{
  "n_layer": 15,
  "d_model": 192,
  "n_head": 6,
  "n_kv_head": 6,
  "head_dim": 32,
  "d_mlp": 768,
  "vocab_size": 528,
  "activation": "gelu",
  "norm": "rmsnorm",
  "norm_place": "pre",
  "norm_eps": 1e-05,
  "positions": "learned",
  "qk_norm": false,
  "attn_scale": 0.177,
  "bias": "none",
  "tie_embeddings": true,
  "parallel_block": false,
  "init": "trunc",
  "init_std_qkv": 0.0361,
  "init_std_o": 0.00658,
  "init_std_up": 0.0361,
  "init_std_down": 0.00658,
  "optimizer": "muon_variant",
  "lr": 0.0111,
  "lr_mult_o": 4.0,
  "lr_mult_down": 2.0,
  "beta1": 0.93,
  "lr_head": 0.00558,
  "grad_clip": 2.0,
  "warmup_steps": 200,
  "schedule": "wsd",
  "decay_fraction": 0.78,
  "decay_shape": "sqrt",
  "final_lr_fraction": 0.05,
  "batch_tokens": 65536,
  "seq_len": 128,
  "doc_mask": true,
  "train_tokens": 292100000,
  "steps": 4458,
  "dataset": "wikipedia_en"
}
MLP neurons of a small language model. Each row is named by its layer, matrix (up: input weights) and neuron, and shows model dimensions 96-159. Each number is 128 + 32 x the weight over its row's rms, rounded and kept within 0 to 255.
After each neuron's rows, "fires after" lists the tokens most often just before its 100 highest values on Wikipedia text that the model never trained on.

L5.up410 [136 176  82  75 147 156  75 175  80 115 100 113 140 172  76 134 129 142 103 134 124 119 167 206  94 131 144 127 120 206  87 175  93 131  60  64 157 143 150 131 143 138 150 155 156  95 110 128 111 126  78 136 153 129  99 111 138  67 166 155 157 106 155 184]
fires after: "r", "o", " K", "l", "y", " A"

L7.up698 [ 65 160 133  92 139 119 131 125 187  82 132 143 142 149 132 199  74 122 128 143 128 115 113 114 173 129  96  85 108 124 161 158  87 151  92 104 160 165  90 147 118 139 152 122 137 120 169 160 134 134  83 110 133  65 121 133  97 130 146 156 163 128  92 150]
fires after: " c", " C", " com", "om", " g"

L3.up651 [120 191 130 142 132  89 105 151 132 178  82  79 139 145 126  84 109  75  88 154 122 104 101 160 115 146 122 143 169 152 113 167  74  97  76 137 145  99 165 149 139 158 103 127 155 111 185 172 145 149  74  88 118 149 101 137 169 150 121 130 154 119 137 123]
fires after: "r", " I", " K", " G", "I", "g"

L7.up129 [108  92 128 121 116 191 145 160  69 154  56 129 133 155 121  82 163 119 102 109 175 138 142 186 114 120 187 141  85 119 103  94 133 167 115 126  94 151 101 121 129 117 144 173 125 176 158 142 144 138 130 175  85 152 120  95 212 101  59 134 126 166  66  94]
fires after: "le", "en", "u", "un", "g", "n"

L7.up680 [ 64  79 138 189 155 197  88 133  85 137  59 129 121 154 113  95 109 112 125 113 174  97  75 129 112 141  99 126  96  86 154 150 118  92 115 133 111 101 156 111  86  95 152 176 146 177 123  96 112 158 146  99  97 154 155 125 178 100 106 131 122 158 163 138]
fires after: "un", "e", "n", "it", "s", "st"

L12.up705 [154 114  81 117 150 130 162 169 134 143 145 173  80 128 131 136 116  99 107 132 107 137  88 157 152 180 126 132 103 174 134 165  90 113 152 121 154 120 195  96 128 153 110 189 187 129 126  82 118 112 105 157 125 110 103 167 149 124 157 142 147 147 150  58]
fires after: " D", " p", "at", " in", " T", " d"

L5.up119 [146 106  66 116 113  66 119 111 136 102 119  96  96 126 136 150  57 136 104 142  63 142 131 147 198 120 157  92 143 129  86 133 106  90  80 150 143 149 148 194 103 194 137 119 176 177 174 126 118 122 131  89  87 163 129  98 162 153 100 151 146 108 163 161]
fires after: "c", " C", " was", " re", "ec", " D"

L8.up761 [160 126  99 162 156  83 100 150  84 100  43 106 156 103 114  71 147 143  79 121 115  99 146 152 154 124 110 152 149 142 139 156 131 126 117  90 128 162 173 117  96 144 123 122 104 107 122 115  54 153  86 130  83 123  90 117 174 124  94 161 169 148 148 164]
fires after: "it", "iv", "at", "ver", "us", "ct"

L5.up301 [ 95 139 114  80 136 112 151  88 129 135 128 115 100 109 137 188  55 150 140 144 127 132 172  89 142 163 121 101  73  96 149 115  22 171  95 172 122 174 165 140 117 122 151 109 161 139 129  85 160 130 102 107 120 133 120 107  81 162 106 180 110 134 135 125]
fires after: " p", " com", " P", "om", "ol"

L7.up194 [153 131 130 135 159 167 138 159 157 115  98  98 190 124 192 127  96 152 145  89 100 137 124 133 128 155 101 143 138  65  74 188 163 126 131 146  60 113 164  98 122 157 170 164 154  93  72 158 112 106 148 134 111 115  66 104 155 158  76 125 171 137 151 122]
fires after: "e", "o", "ic", " w", "ound", "at"

L8.up533 [119 126 158 122 100 160  68 132 120 101 172 152 137 140 112  73 147 189 111 135 158 129  82 126 152 150 125 146 151  98 143 122 156 116 111 129  90 120 117 140 121 145  97 119 130 168  99 197  87  41 139 142 145 122 141 124 161 175 163 116 106 129 128 119]
fires after: "r", "ap", " p", " t", " f", "er"

L3.up57 [129  95  72  92 154 164 135  84 177 129 137 141  89 140 144 166  78 182 127 173 102 127 103 169 118 170 154 201 173  98 188 110 173 151  71 169 134  95 169 142 179 174 144 128 129 105 102 130 153 193  88 146 123 142 161  94 200 148 172 117 115 112 148 119]
fires after: "g", "m", "el", "i", "ir", "im"

L3.up736 [144 145 119  74 174 167  92 115 117 101 136 137  98 141 118 100 111 201 127 187 110 110  67 138  82 134 128 143 106  83 148  94  94  90 173  94 126 181 105 154  99 124  99 117 116 197 155  80 156 130 135  92 144 139 190 121 112 167 118 107  85  77 132  82]
fires after: "ol", " e", "le", " P", "p", "e"

L7.up639 [179 100 162  94 124 108 116 206 106 169 151 105 108 125  92 129 135 130 184 116 120  95 133  95 154 109 168 129 126 148 124  97 171 132 165 144 124 130 165 115 133  93 141 172 125 176 177  51  86  95 143 143 157 135 124  97 112 168 104 181  71 157 161 183]
fires after: "om", "he", "m", "am", "er"

L11.up582 [119 208 126 183 173  98  89 136 145 133 130  76  99  58 145  89 145 108  90 100 103 151 136 120 159 126 142 111 169  94 145 219 162 220 121  76 163 177 155 121 159 144 119  93 133  91 123  95  97 113 138 158  92 111  96  95 156  80 109 153 134 151  91 114]
fires after: "ir", " M", "or", "iv", "at", "mer"

L9.up560 [103 179 168 130 130 111 162 100 187  95 104 133 118 122 157 119 137 123 113 110 197 107 100 106 210 109 131 136 124 137 117 123  91 138 101 130 138 166  63 174 124  94 184 151 134 162 128 178 177 145 115 145 168 165 119 201 128 116 119 163 164 126  62 169]
fires after: "le", "re", " v", " com", "om"

L4.up618 [145  96 109 149 112 136 117 120 151  98 142 126 148  87 126 170 122 140 162 188 139 137  64 135 167 136 137 124 119  91 114 152 114 127 109 212 166 136  73 162  98 134  92 137 174 142 170  76 145 178 128 133 152 169 133 122 115  97 105 176 102  64 113 127]
fires after: " p", " com", " P", " C", "om", " c"

L3.up313 [105 114  30 163 169 138 149  82 135 130  98 136 120 115 139 116  66  55 171 130 113  93  62  99 125 134  90  99  99 157 134 100  72 158 184 103 152  96 156  95 147 115 120 152 127 127  46 163 111  76 179 166 131 172 145 129 193 151 161 200 187 201 126 109]
fires after: " d", "ud", "ad", "d", " D"

L3.up134 [112 156 111 120 104 144  78 178 134 143 147 142  69 156 114 124  83 116 134 181 130  96 105  86 112 107 176  86 171 215 163 147 108 113 128 158  58 125 148 101 165 135 137 169 124 117 124  96 186  95 169 108 150 139 151 110  96 125  95  93 149 143  89 148]
fires after: "i", " P", " C", "p", " D", "P"

L5.up381 [147  93 100 116 157  96 162 113  95  61 151 200 101 140  75 152  47 146  66 166 108  90 107 132 124 116  59 134 128 111 123 162 129 102 138 139 163  96 128 101 128 126  67 153 184 150 152  97 143  65 129 126 141 136  78 127  92 158 131 119 164 148 153  54]
fires after: " m", " p", " d", ":", ".", "k"

L11.up54 [ 63 144 117 122 112 138 101  98 143 141 186 154 162 103 118 126 134 116  89 135 196 150 114  90  88  98 146  56 139 127 129 117 146 160 161 111 142 168  78 128 102  99 189 109 113 154 112  94  98 131 122 134 168 154  80 134 177 191 171 180 140  70 183 121]
fires after: " le", " P", " to", "e", "ack", "b"

L5.up684 [134  98 121 139 135 129 147 165 176 106  51 174  75 142 141 171  98  95 134 141 136 130  75 170 131 159  94  79 103 164 155 132  86 134  92 125 187 106 159 139 132  82 142 178 114 124 178  72 134  96  96 123 138  88 137  95  89 162 149 114 138 135 127 116]
fires after: " was", " C", " c", " to", " at", " were"

L9.up195 [109  96 115 147  92 147 188  95 142 118 171 113 165  89 148 154  82 150 127 100 146 137 146 179 168 158 110  46 140  99 149 120 131 146 141  98  94  99 123 137 165 152 189 128 161  85 121 112 183  93 172 112 133 137  78  66  90 163 106  76 149 151 128  87]
fires after: " n", "u", " o", "e", "o", "ou"

L4.up405 [130 127 136 120  80 137 120  97 117 145 153 134 157 116  84 104  95 158  65 182 139  86 147 133  90 105 165  86  86  81 151 116  85 164 133  93 187 165 122 150  97 137 151 132 133 177 135 155 146 150 142 127 143 105 109 142  91 177 159 161  79 100 145 131]
fires after: " sp", " p", "p", " P", "es"

L5.up41 [ 77 154  63 161 111 148 147 100 110 137 142 140 140 177 145 157 110 112 135 133 117 114 145 117 133  94 106 135  76 167 132 169 121 177 145  88 155 121  80 172 233 121 134 159 130 114 165 165 128  84 136 110  88 104  98 150 122  74 113 143 197 120  83 162]
fires after: " f", " c", "f", "re", "y", " C"

L8.up523 [197 183 127 118 156 142 186 113  89 111 154 133 115 180 142 100 163 105 128 196 152  83 130 114 152 173  98  88 142 114  70 106 122 133 132  96  89 105 160 198  87 126 153 155 176 145 108  80 171  56 218 142 138  95 172  91 162 166 125 138 146 156 157 143]
fires after: "ol", "it", "p", " e", "f", "t"

L7.up413 [118  53  87 142 125  95 116  51 133 110 183 182 110 115 118 118  82 141 135 198 120 187  97 145 110 117 102 113  92 114 102 124 120 188 128 142  96 160  85 149 149 130 136 146 148 105 170 123 159 175 155 113 145 165 158 135 162 102 169 112 129  94 140 103]
fires after: " A", " C", "p", " c", "r"

L3.up2 [ 85  92 144 141 119 143 114 139  74 112  39 175 131  97 114  97 156 114  72 116 239 123 129 138 140 136  83 143 130 162 127 176 125  71 167 123 180  92 186 120 140 114 128 140  93 135 209  97 130 102 120 122 134 132 153 160 201  71 122 131 109 137 112 101]
fires after: "Q", "it", " S", "ch", "s", " s"

L5.up11 [139  94 156 162 133 109  35 126 165 133 119 110  74 132 151 191  97 134 129 144  86  89 114 152  97 136 153 140 121 105 177 105  78 110 165 126 166 120 151 127 111 206 124  99 139 162 148  81 130 127  99 148 106 173 103 118 158 142 123 139 143 101 115 136]
fires after: "c", " D", "m", "ep"

L8.up665 [149  87 110 103 148 106 117 146 146  42 152 165  58 118 168 183 125 160 128 215  44 110 107 104  51 147 167 112 113 116 105 182 115  93 130 148 138 130 152 102 139 119  97 168 112 150 139  99 133 192  75  84  94 121 138 118 144  99 137 120 132 111 164 121]
fires after: "i", "p", "il", "ec", "ac", "ol"

L3.up731 [139 106 139 137  90  80 115 140 116 102 154 162 174 166 131 107 105 166 100 160 161 104 164  81 118  80 173 120 168 149 191 133 108 155 113 113 151 161 113 162 151  83 141 159 133 133 136 119 138 184 224  97 132 127 139 100 158 172 103  97 162 105  89 122]
fires after: "u", " P", "l", " C", "if", "nd"

L9.up446 [ 81 147 152 138  87 107 152 145 109 154 122 134 132  86 170 166  88 111 121 175  84 134 108 141 119  95  73 107 143  95  99 135  99 145 130 101 126 169 127 160  96 125 156 131 114 169 113 133 138 161 122 114 109  90  58 131 128 183 169 156  74  94 113 128]
fires after: "p", "w", "ions", "em", "c", " sp"

L8.up567 [165 123 108 119 143 148 142  88 130  89 192 130 144 115 161 133 107 113 185 153  94  75 141  94 138 170 136 150 105 153 110 128  74 110 177 117 165 180 115 117 148 117 101  98  88 116 133 117 152 160 108 104 164 155 139 162 133 156 163 135 108 139 176  68]
fires after: "p", "op", "l", "i", "ur", "ad"

L3.up107 [194 106 107 100 175  55 121 134 116  73 141 194 152 104  89 137  81 151  75 157 131 134 151  43 131 133 142  95 137  84 153  62 163 141 137  96 136 102 103 123  84 150 104 147  98 139 110 134 132 147  91  91  93  97 113 110 147 131  93 207 122 114 163 102]
fires after: "l", "is", "il", "at", "ac"

L11.up520 [159 149 109  95  90  96  79 112  93 124 126 198 182  86  92 120 126 122 125 168 112 150 121 149 129 124 159 122 134 113 121 131 107 130 139 153  98 136 127 106 122 122 110 155 131 173 179 186  70 104 109 111 135 128 232 137 127 131 131  80 100 149  70 118]
fires after: "f", "r", "er", "p", "ge"

L5.up198 [133 143  84 119 105 169 140 125 145 141 114  95 173  76 120 140 146  96  95 136 149  95  73  69 136 112 146  89 183 162  95 147 123 231 142 144 131 147 115 144 133 160 161 150 107 154 147 103 166 117  36 137 133  92  95 101 134 185 131 199 138 132 110  74]
fires after: "e", " B", " le", " e", " St"

L4.up382 [112  67 138 110 149 155  83  82 159 201 128  91 129 154 108 177 106 117 110 206 129 110 113 136 126 169 151 120 113 130 199 132 191 105 108 123 129 189 138 104 123 146 130 104  40 154 108 130 143 175 145 142 137 116 130 111  87 149 134 113 160 145 127 165]
fires after: "i", "em", "um", "up", "m"

L5.up388 [136 155  57 133 100  94 175  79 103 127 133 180 152 139 110 140 116 100 110 123 132 101 142 130  91 177 131  80 127 128 109 110 147 141 143  96 112 125 167 113 113 142 109 154 122 159 141  98 172  92 189  96 146  86 118 134 190 172 123 111 157 144 162 105]
fires after: "t", "f", "ou", " be", "p", "et"